From a checkpoint of a small transformer trained on Wikipedia.
Architecture: LayerNorm before each block, biases, untied embeddings, attention and MLP in parallel.
Training: a variant of Adam for these matrices, 660M tokens.
MLP neurons of a small language model. Each row is named by its layer, matrix (up: input weights) and neuron, and shows model dimensions 0-127. Each number is 50 + 12 x the weight over its row's rms, rounded and kept within 0 to 99.
A block is one neuron, or neurons of one layer that tend to fire together. After each block is what it responds to, as a language model described it from the Wikipedia text at the highest values.

L4.up179:67 26 62 51 62 42 02 60 44 61 44 40 58 50 49 36 60 62 51 70 41 20 39 21 62 35 53 48 46 54 48 49 54 71 58 39 40 54 29 41 50 44 51 26 48 40 33 71 51 60 44 45 67 72 34 35 38 59 44 55 40 54 45 74 47 47 76 46 43 33 36 50 25 49 38 41 60 69 59 71 40 58 46 27 42 53 37 52 56 56 53 43 51 68 63 58 31 39 43 64 52 54 47 53 51 59 31 52 68 52 53 50 62 53 64 55 62 68 36 60 59 33 52 68 30 40 56 50
L4.up1408:53 39 51 42 61 33 38 30 33 35 68 66 60 38 25 49 48 57 39 39 40 41 29 53 59 22 46 55 56 50 58 28 59 63 66 69 48 57 60 27 44 36 49 50 53 37 33 61 52 53 52 65 67 52 66 26 50 45 43 53 48 47 44 56 49 45 51 48 47 38 57 62 50 59 43 59 70 61 41 50 61 40 43 41 43 42 62 56 67 45 55 35 58 60 67 56 42 29 37 85 44 37 41 61 48 57 29 64 53 72 43 54 18 19 48 56 49 71 45 43 43 56 30 60 60 56 54 45
L4.up1979:46 45 62 51 52 39 25 38 50 60 50 59 43 34 40 46 46 64 50 33 24 21 31 37 38 42 31 51 55 53 48 40 55 51 65 76 49 39 37 26 47 45 39 56 41 52 49 49 54 51 43 43 68 49 43 20 45 30 47 52 54 43 56 64 48 59 55 43 46 50 31 55 20 60 50 55 45 59 39 51 65 48 32 54 62 54 29 40 54 65 50 43 43 81 42 38 56 48 46 56 56 57 49 48 56 56 23 42 38 67 55 55 54 45 27 56 49 61 29 37 65 44 23 60 36 57 37 69
L4.up1981:32 46 41 40 73 53 27 47 66 60 78 59 70 44 60 41 41 65 63 13 55 38 39 53 54 36 42 57 69 60 38 48 52 40 63 46 45 65 50 65 20 54 37 37 44 36 34 73 46 63 47 69 49 85 77 26 62 60 58 51 51 47 56 52 49 44 83 48 51 44 47 47 55 54 57 44 41 62 68 57 25 40 53 36 38 47 18 49 55 61 42 38 40 75 43 42 53 59 17 51 58 53 37 46 55 54 31 62 50 35 60 37 53 42 62 57 50 65 39 49 59 68 52 66 47 50 40 62
Responds to: Mid-name word fragments

L4.up893:46 30 61 60 46 42 65 42 33 36 42 60 62 48 44 61 27 71 39 53 60 47 60 46 49 40 54 49 58 44 28 37 53 62 70 31 65 67 54 46 46 65 44 39 39 71 51 41 36 30 45 45 40 50 33 50 44 27 47 51 66 42 53 38 44 55 58 48 37 50 43 42 54 37 63 37 29 38 53 45 26 36 53 52 48 47 38 61 58 66 62 51 46 52 61 75 68 57 59 39 61 45 49 56 48 63 47 59 68 36 64 49 54 79 54 51 44 48 51 46 47 52 63 66 67 28 25 60
L4.up1305:43 40 67 61 61 33 57 47 40 43 44 57 64 49 50 54 46 41 49 37 48 42 47 47 38 60 64 64 37 48 42 60 54 48 52 58 51 64 43 62 44 44 38 48 50 42 49 46 34 33 49 50 55 50 32 47 71 52 41 44 57 47 54 51 47 49 63 61 54 56 45 43 37 45 48 52 51 50 56 48 48 44 60 55 74 41 27 48 64 57 48 52 29 43 47 49 56 59 28 48 54 29 50 55 41 42 43 62 59 64 65 41 34 60 56 45 45 38 29 53 54 56 59 78 47 45 69 58
L4.up1340:43 51 55 64 52 43 51 41 68 62 38 50 63 37 46 54 42 74 49 24 68 47 50 37 46 31 32 69 47 34 45 14 38 57 49 62 53 53 45 44 46 52 52 48 46 60 69 53 71 46 54 62 78 67 52 27 46 36 54 30 54 47 36 44 76 55 48 46 56 71 57 49 39 50 72 44 53 62 58 40 53 70 64 66 43 48 50 43 63 52 55 42 46 63 48 67 52 44 21 68 39 38 68 47 53 55 36 42 31 57 60 56 41 40 36 52 27 53 46 60 55 55 71 67 72 53 33 50
L4.up1873:32 37 46 69 55 48 63 31 26 46 63 61 57 33 47 65 50 59 52 41 65 45 65 59 41 26 45 62 24 84 64 53 61 57 40 64 58 54 47 56 36 49 61 50 40 52 69 67 54 54 51 46 56 51 37 44 45 62 40 50 56 38 48 36 39 49 44 57 41 62 49 42 46 36 40 61 45 44 66 61 53 35 67 60 57 65 27 53 56 54 60 82 49 48 51 30 50 69 40 52 25 41 53 40 23 50 58 43 47 45 64 51 31 44 52 41 52 66 59 58 35 47 83 57 27 46 22 56
Responds to: Quantity numbers in prose

L2.up664:60 55 36 59 55 45 21 58 70 40 29 46 44 33 61 45 42 64 47 31 46 44 61 45 50 53 62 65 40 38 33 38 53 48 45 47 45 55 48 60 36 51 66 60 57 34 73 76 40 43 68 35 61 41 49 52 34 50 52 53 79 54 53 51 45 33 64 69 76 51 54 58 44 68 53 54 51 34 44 43 71 39 68 46 39 41 43 30 37 58 70 47 52 41 48 39 54 51 30 42 36 55 45 51 48 71 62 81 46 67 55 61 51 66 45 67 54 51 24 26 69 33 71 68 60 60 53 35
L2.up1874:57 65 46 56 47 36 51 30 61 53 58 59 68 52 42 57 44 60 52 51 59 49 38 30 48 35 55 51 56 44 44 32 39 45 55 57 47 56 66 53 44 42 67 40 49 42 51 59 43 48 55 46 58 58 35 41 54 64 73 47 59 47 51 79 64 36 84 45 59 27 26 39 36 66 53 63 23 37 47 41 54 55 42 54 36 58 55 24 59 45 52 54 49 62 54 53 51 40 57 63 28 45 35 45 20 65 25 51 57 55 43 61 46 69 51 62 26 61 44 35 44 63 47 58 37 75 47 47
Responds to: Mid-word subword fragments

L4.up49:64 34 60 34 68 63 45 46 47 31 67 58 61 53 53 53 38 35 64 61 30 50 48 40 50 32 47 48 67 64 28 43 49 46 42 49 48 61 43 28 51 27 57 53 62 47 37 50 62 52 57 48 57 48 48 52 37 60 40 74 32 57 64 48 41 60 60 52 11 46 48 47 54 32 47 55 52 47 43 55 72 57 24 55 64 23 42 55 35 47 38 53 55 59 40 48 53 38 48 67 49 49 63 71 17 46 44 70 45 81 37 44 41 53 42 59 53 65 57 16 32 54 59 46 30 57 52 52
L4.up1071:48 35 54 44 47 56 42 41 63 59 44 38 49 35 46 30 49 40 61 43 33 35 46 60 47 33 78 74 46 30 38 71 49 83 46 14 63 58 58 41 37 63 69 57 56 36 40 64 41 42 55 60 78 51 63 44 32 41 56 61 34 41 55 50 48 47 33 36 49 77 64 63 54 51 63 62 53 55 45 49 40 70 55 42 53 45 50 64 40 58 71 17 53 40 46 64 51 44 53 64 55 67 48 50 84 30 42 61 51 75 46 75 50 36 42 36 57 52 44 33 63 65 52 47 58 59 50 58
L4.up1852:54 57 39 38 51 55 37 26 54 49 54 59 40 55 51 32 71 46 35 69 22 37 51 64 41 17 52 53 50 45 48 60 24 55 62 46 62 57 69 39 51 59 36 39 55 33 34 70 47 50 44 41 57 38 58 52 37 68 67 68 54 51 54 57 57 60 41 58 47 40 32 67 54 38 63 23 63 61 39 41 46 60 46 41 47 57 50 55 64 69 42 35 57 50 71 42 61 32 32 62 44 44 46 64 36 40 51 71 44 50 26 52 34 50 51 58 46 52 57 34 54 59 48 48 73 42 50 38
L4.up1970:58 67 62 44 57 62 47 41 52 66 53 62 47 55 50 28 53 34 39 47 26 54 49 60 48 35 41 51 71 44 53 56 38 62 62 57 54 57 61 45 51 39 40 55 66 51 43 31 44 62 46 54 61 52 70 25 35 68 40 47 57 73 32 53 63 57 28 61 32 36 46 39 42 29 53 60 50 60 43 58 49 60 43 41 71 47 49 44 51 55 38 33 50 48 41 37 65 38 44 55 57 44 44 71 39 35 57 62 50 69 55 56 41 72 51 48 53 44 45 50 48 46 63 57 55 45 53 46
Responds to: Surname-ending word pieces

L3.up24:55 55 67 56 40 57 53 51 57 57 34 37 50 47 34 48 40 54 35 55 40 50 56 41 41 52 36 47 29 47 52 45 39 36 32 54 66 58 41 48 17 47 58 44 64 55 54 50 66 48 50 47 45 54 28 17 50 44 47 60 65 55 47 69 42 25 71 44 29 68 42 28 63 43 58 44 47 71 52 66 51 44 69 39 54 67 26 45 60 67 44 54 27 72 72 36 35 52 37 43 42 33 60 44 28 47 50 51 51 65 53 78 33 66 47 59 34 50 57 67 40 55 59 71 36 60 43 61
L3.up337:41 44 37 54 36 47 24 53 44 61 33 50 52 60 41 40 25 53 47 62 59 38 45 56 55 63 47 58 39 56 56 43 42 65 48 35 58 83 40 44 27 28 43 44 47 29 39 68 52 48 41 37 69 47 64 53 42 49 77 41 49 41 66 52 48 47 62 44 62 56 40 45 45 63 64 60 54 67 56 45 46 33 47 35 53 57 45 53 49 63 56 54 77 40 68 50 32 55 18 59 21 55 64 43 74 47 42 57 50 80 64 62 43 65 49 56 45 50 64 45 65 38 53 72 49 45 40 58
L3.up605:55 44 44 56 55 14 36 29 77 57 34 38 49 35 47 42 45 47 58 53 59 49 31 40 47 50 47 55 54 29 46 49 70 29 59 44 64 17 58 59 41 43 42 46 25 34 71 61 55 67 46 48 51 48 43 31 50 47 56 44 52 52 64 54 56 33 54 52 45 70 59 37 47 65 47 42 36 52 65 48 53 54 58 24 48 53 55 34 65 49 52 55 52 42 49 55 54 61 41 56 59 50 60 46 61 78 21 42 36 54 59 49 58 39 46 81 53 35 39 63 41 52 46 68 58 36 41 55
L3.up1021:38 32 68 66 63 49 46 38 53 63 60 37 52 55 48 53 20 60 58 60 39 45 32 46 21 41 57 77 56 40 27 51 49 47 49 54 48 62 64 67 11 42 50 54 39 45 64 76 27 59 57 38 60 34 50 33 48 62 48 52 58 49 58 61 50 41 64 72 38 65 43 48 50 53 53 53 54 51 63 49 37 46 76 29 55 58 24 40 45 64 58 46 22 46 51 68 66 61 62 63 39 52 52 56 64 71 44 44 42 65 57 64 36 39 50 47 48 45 40 59 44 40 44 66 51 59 34 58
L3.up1190:43 52 45 44 58 65 55 67 51 54 56 40 69 65 34 75 69 62 58 48 56 53 55 70 48 43 44 72 46 46 60 61 70 55 41 42 55 43 68 46 42 50 55 45 51 59 17 51 34 46 52 48 43 66 47 57 51 68 50 32 52 55 40 36 60 58 42 48 62 73 41 34 61 35 48 50 61 51 49 35 45 43 46 35 61 63 46 41 35 53 58 52 33 53 46 68 38 37 28 59 66 51 46 52 60 47 34 57 45 60 65 63 37 52 43 40 57 32 51 40 38 59 58 65 58 57 37 37
L3.up1613:29 27 40 66 66 43 51 43 63 44 43 47 68 57 50 58 54 60 55 65 64 38 43 58 44 43 52 69 39 65 29 46 44 48 41 52 41 74 51 70 32 60 52 46 39 40 58 60 54 55 52 49 35 47 54 44 60 42 36 60 49 41 43 80 50 55 61 59 64 70 55 54 44 48 62 30 59 47 51 49 64 53 73 32 46 60 39 46 72 85 49 47 33 54 59 59 50 57 34 13 48 54 48 36 42 60 56 54 57 64 56 59 50 65 51 45 37 59 35 50 51 49 75 58 55 73 28 54
L3.up1651:63 45 80 53 34 48 41 58 46 62 39 46 51 42 44 60 35 50 68 53 55 36 53 48 56 42 63 63 83 52 43 53 53 56 59 55 62 57 54 64 56 32 64 39 55 48 73 56 45 55 66 36 85 72 45 41 47 57 80 25 16 45 54 61 62 51 51 55 44 53 23 40 54 68 50 37 61 54 37 35 37 42 72 40 45 45 66 35 44 57 46 50 43 55 52 39 54 60 54 17 26 54 69 58 42 55 51 65 40 50 52 56 39 60 60 77 53 60 71 49 50 44 54 67 61 35 68 14
L3.up1764:38 51 53 58 67 42 59 48 61 52 43 35 63 33 43 71 61 38 61 33 67 40 46 47 48 31 48 71 57 45 55 72 47 33 46 59 49 58 57 56 56 64 48 45 40 40 64 39 15 45 57 39 43 57 35 58 48 40 42 48 57 57 46 49 33 52 51 58 68 76 48 29 32 66 38 43 51 63 52 50 56 51 63 38 33 73 42 50 58 41 49 52 42 52 57 45 41 65 30 49 44 44 33 46 36 54 38 47 48 42 61 50 45 50 48 53 50 39 58 47 48 45 63 52 49 53 28 33
Responds to: Digits in statistics

L3.up131:29 43 58 60 33 71 29 36 35 50 51 52 60 37 46 50 48 79 45 28 35 62 55 42 48 56 62 67 47 56 49 62 54 31 59 38 37 46 46 22 54 63 38 47 50 49 60 56 42 74 52 29 50 62 69 45 53 45 44 53 55 46 27 50 56 54 66 56 57 70 39 64 71 65 33 45 37 42 77 71 67 79 33 45 51 49 51 32 48 49 43 65 49 24 60 48 57 38 63 31 15 57 62 48 68 36 58 57 47 60 64 54 44 30 63 59 44 49 60 59 36 64 54 49 62 64 49 46
L3.up513:52 30 54 60 54 49 54 50 73 23 40 56 43 62 39 62 66 72 28 32 44 45 44 39 59 58 59 53 43 65 66 59 41 67 29 53 62 57 66 23 57 59 39 55 60 43 58 49 57 65 66 47 35 35 32 29 49 51 14 64 55 48 52 53 53 61 48 63 61 55 43 59 24 29 50 44 39 43 68 75 45 42 41 60 35 66 45 42 40 70 66 50 58 60 39 48 72 56 57 45 47 35 49 40 65 80 58 48 58 58 35 34 60 59 48 36 32 37 42 62 26 38 62 62 52 55 58 65
L3.up564:36 37 32 55 38 32 41 65 53 64 30 29 63 55 54 41 41 38 49 52 50 37 37 47 62 42 59 60 53 53 62 65 59 53 69 56 51 27 58 24 53 54 57 34 49 57 58 41 51 55 54 18 53 40 37 34 68 17 43 52 52 50 41 41 45 61 63 50 56 41 42 58 49 36 36 39 56 48 71 49 42 65 58 29 38 68 37 30 61 73 52 52 52 46 48 45 46 67 51 58 47 40 49 42 41 49 58 54 29 59 43 43 60 56 29 39 39 37 53 52 40 37 55 53 41 32 62 41
L3.up699:56 43 41 49 30 51 39 68 63 63 45 52 38 51 39 68 46 24 37 49 39 54 56 43 60 39 40 64 56 58 63 47 54 38 38 14 49 67 41 63 48 38 49 58 51 58 61 45 58 45 65 46 47 56 48 49 27 54 37 71 25 56 51 15 54 53 71 48 59 44 43 51 44 63 14 40 50 54 39 35 61 28 60 54 55 42 58 57 59 50 47 71 20 51 49 51 63 47 48 39 70 40 68 48 31 66 53 77 70 33 68 62 65 49 40 55 39 48 60 47 62 47 62 45 54 45 41 63
L3.up1332:48 51 53 40 45 30 20 18 51 42 63 39 41 59 56 48 48 57 50 48 45 50 56 29 50 62 37 72 43 65 69 45 55 57 52 31 59 56 49 44 46 64 73 49 45 46 65 48 37 59 51 37 42 41 44 42 38 59 45 55 27 50 54 53 48 47 55 27 55 51 29 56 52 45 61 39 55 34 57 44 42 46 40 55 50 63 62 42 44 39 44 44 30 69 49 51 46 55 58 50 47 62 42 79 52 43 37 62 45 48 68 56 45 56 53 48 38 24 49 46 45 32 66 75 50 26 45 32
L3.up1388:61 48 60 53 44 72 33 55 46 56 25 52 39 60 58 42 47 49 47 75 55 56 20 49 58 45 69 39 40 36 33 62 50 52 35 62 63 31 49 53 36 54 50 73 32 58 55 67 37 44 51 30 47 42 28 48 48 59 28 72 50 54 59 54 31 58 46 62 64 62 47 50 17 43 62 83 54 54 20 57 65 33 50 44 30 33 61 62 38 71 50 40 51 51 57 46 74 54 28 65 36 49 59 50 55 66 53 66 49 50 50 80 67 59 72 57 39 60 49 73 42 49 40 67 58 55 39 33
L3.up1694:37 48 50 61 30 52 38 50 47 76 62 41 60 67 37 42 61 20 28 47 35 68 43 39 47 46 54 56 52 62 56 56 37 59 48 65 66 55 27 38 61 44 54 53 69 50 42 44 52 38 67 49 49 67 49 33 56 70 43 75 51 44 60 49 43 71 66 45 61 34 45 42 39 54 45 66 65 34 40 43 62 66 41 37 44 50 34 68 37 55 70 53 61 45 39 63 54 51 52 51 46 30 57 55 42 66 52 49 46 70 24 57 69 69 54 60 53 54 53 47 50 60 59 67 46 41 59 39
L3.up1817:56 49 61 51 28 52 52 63 71 29 51 41 43 39 17 58 35 41 45 62 56 46 45 45 64 43 47 64 61 69 50 45 53 50 40 70 68 52 26 45 47 52 58 37 49 42 55 47 35 54 36 37 71 52 61 45 47 30 60 58 39 35 53 55 42 55 62 48 85 54 47 56 51 48 47 70 68 56 33 33 49 43 50 50 46 58 44 57 57 55 60 49 58 42 62 45 47 55 46 65 49 52 53 45 53 53 26 59 47 63 38 77 51 39 68 59 63 38 45 56 34 42 52 51 58 21 38 41
Responds to: Romanian ș in names

L3.up35:58 42 65 48 29 46 50 50 79 65 67 23 51 54 55 68 54 54 34 63 32 42 38 54 61 52 58 45 43 37 36 31 34 45 58 50 60 38 66 33 70 28 22 48 47 43 14 39 58 68 35 46 65 35 51 53 50 49 28 53 54 50 44 37 51 46 39 48 46 50 43 64 43 37 55 55 66 60 21 50 33 57 47 46 45 57 62 36 44 59 25 53 38 25 47 53 60 58 46 74 48 34 48 76 67 68 19 74 52 61 40 45 69 53 57 48 40 52 42 60 61 60 37 36 64 57 35 55
L3.up103:37 67 54 49 37 52 48 31 72 38 74 62 64 51 41 44 56 58 49 42 26 41 46 54 31 18 60 60 60 45 46 35 06 63 43 44 38 33 61 54 51 34 17 52 58 54 41 33 43 51 82 69 45 40 61 57 63 58 35 49 44 46 47 59 55 60 40 55 45 53 29 39 46 39 20 49 64 53 20 37 40 53 28 48 58 30 45 48 60 32 37 43 82 46 46 41 53 47 55 72 41 52 45 58 64 25 58 67 55 71 51 56 52 60 50 45 52 40 44 25 61 69 35 51 47 73 54 70
L3.up137:67 53 39 52 41 52 33 55 74 72 66 40 58 56 34 41 51 62 56 77 27 38 35 64 67 39 63 59 44 31 54 35 30 79 50 39 64 61 64 40 53 53 42 48 64 54 55 52 46 56 53 37 71 52 41 44 13 61 68 77 36 42 57 57 57 36 40 59 37 43 57 85 53 52 68 43 52 47 55 47 55 59 58 38 54 53 45 38 41 48 35 30 50 25 53 64 62 42 67 52 79 65 64 81 45 48 52 57 40 62 41 54 38 35 36 50 42 41 76 45 32 56 70 49 49 66 47 65
L3.up559:37 39 61 48 69 26 32 50 54 56 35 56 69 71 47 63 56 63 42 35 33 30 52 50 41 32 48 45 29 41 44 51 52 50 27 35 55 46 45 51 49 66 45 58 66 44 37 58 34 67 46 47 48 44 50 24 50 56 31 52 47 37 42 67 67 64 49 47 41 48 53 62 26 38 47 47 69 59 55 32 47 44 45 56 50 59 51 57 60 46 56 40 74 54 44 47 67 53 51 62 48 54 59 55 38 24 39 44 45 70 48 63 32 38 39 22 57 45 26 25 62 50 57 50 48 49 61 52
L3.up626:55 62 57 27 59 33 33 80 49 60 36 54 71 44 54 41 41 34 42 34 33 25 38 71 35 46 45 68 37 42 27 34 31 53 53 67 55 55 47 38 26 46 47 58 50 35 41 66 44 44 37 54 58 56 52 42 22 45 62 47 18 47 63 65 57 43 40 65 37 37 39 37 49 57 58 71 49 54 47 49 49 50 75 49 56 44 55 33 47 57 42 33 43 49 47 51 42 64 19 69 47 58 42 56 62 72 45 50 54 65 52 55 50 62 46 55 59 52 49 43 49 40 50 47 40 55 31 61
L3.up863:58 67 49 52 46 63 41 37 69 47 62 40 47 59 35 60 53 49 42 56 34 43 49 63 55 49 36 52 46 24 26 39 35 70 59 35 56 53 40 42 47 31 38 47 65 19 46 37 67 64 64 37 56 34 58 43 42 54 27 57 32 57 56 28 68 54 43 72 50 48 47 56 43 49 64 50 46 38 47 29 62 30 34 61 78 53 70 29 62 56 43 37 73 33 54 57 64 47 45 54 40 53 33 60 77 52 61 54 46 82 37 79 63 58 35 54 43 45 49 52 46 66 63 33 54 43 30 55
L3.up1095:60 51 46 59 69 43 48 43 80 61 57 60 56 55 39 74 51 49 15 36 34 37 33 86 51 42 33 67 39 46 33 48 25 64 63 43 59 42 41 57 62 64 46 49 55 67 47 53 42 42 47 28 53 55 57 43 44 68 44 50 52 40 38 43 37 49 61 54 59 55 62 67 58 72 51 36 47 49 58 45 54 67 40 57 47 44 53 53 57 40 28 56 57 44 59 42 44 35 56 40 46 33 62 56 48 54 53 37 44 61 48 62 29 53 47 47 51 36 67 26 31 55 63 42 49 64 50 48
L3.up1957:43 33 58 43 55 46 49 43 64 47 47 55 47 67 51 40 40 51 59 51 19 15 35 58 41 48 57 61 58 49 53 47 55 42 54 59 60 47 54 43 32 18 67 56 37 38 33 52 60 47 62 81 79 39 46 46 36 37 60 57 54 42 40 42 52 65 53 53 39 47 45 57 38 44 49 46 60 55 37 50 41 49 50 49 71 40 63 35 46 66 55 33 46 44 25 34 59 60 49 69 52 61 42 50 50 36 52 46 61 64 31 60 67 55 43 54 54 78 47 21 78 44 39 47 52 43 57 54
Responds to: Mid-word and final subword pieces

L2.up470:48 55 63 45 46 75 57 46 56 31 42 45 40 51 39 60 58 45 35 63 42 45 56 44 52 48 77 55 60 41 49 43 34 55 50 54 65 68 49 50 61 53 46 62 51 38 64 55 57 42 58 34 58 31 26 50 47 44 49 42 58 41 54 63 48 52 89 48 48 37 27 47 54 56 48 65 68 69 43 45 35 39 63 54 33 48 36 58 42 53 73 33 35 24 51 41 79 56 78 46 57 46 52 63 55 43 41 79 24 48 65 48 51 59 57 63 44 53 32 36 46 45 52 74 70 70 46 45
L2.up1106:41 16 48 39 62 48 65 51 44 49 55 42 54 52 37 34 46 51 22 61 48 43 65 43 45 56 57 40 53 62 51 42 30 44 52 45 66 64 50 61 54 50 32 57 47 58 29 42 74 76 56 52 44 75 35 53 68 44 60 51 54 40 36 42 48 72 68 44 64 44 39 39 31 49 57 23 46 61 37 42 47 49 61 56 61 47 75 49 49 67 59 44 34 42 62 45 53 50 87 53 52 29 46 66 48 36 39 43 48 35 49 36 42 54 43 49 15 43 40 51 59 48 53 30 55 32 46 32
Responds to: Final digit of table numbers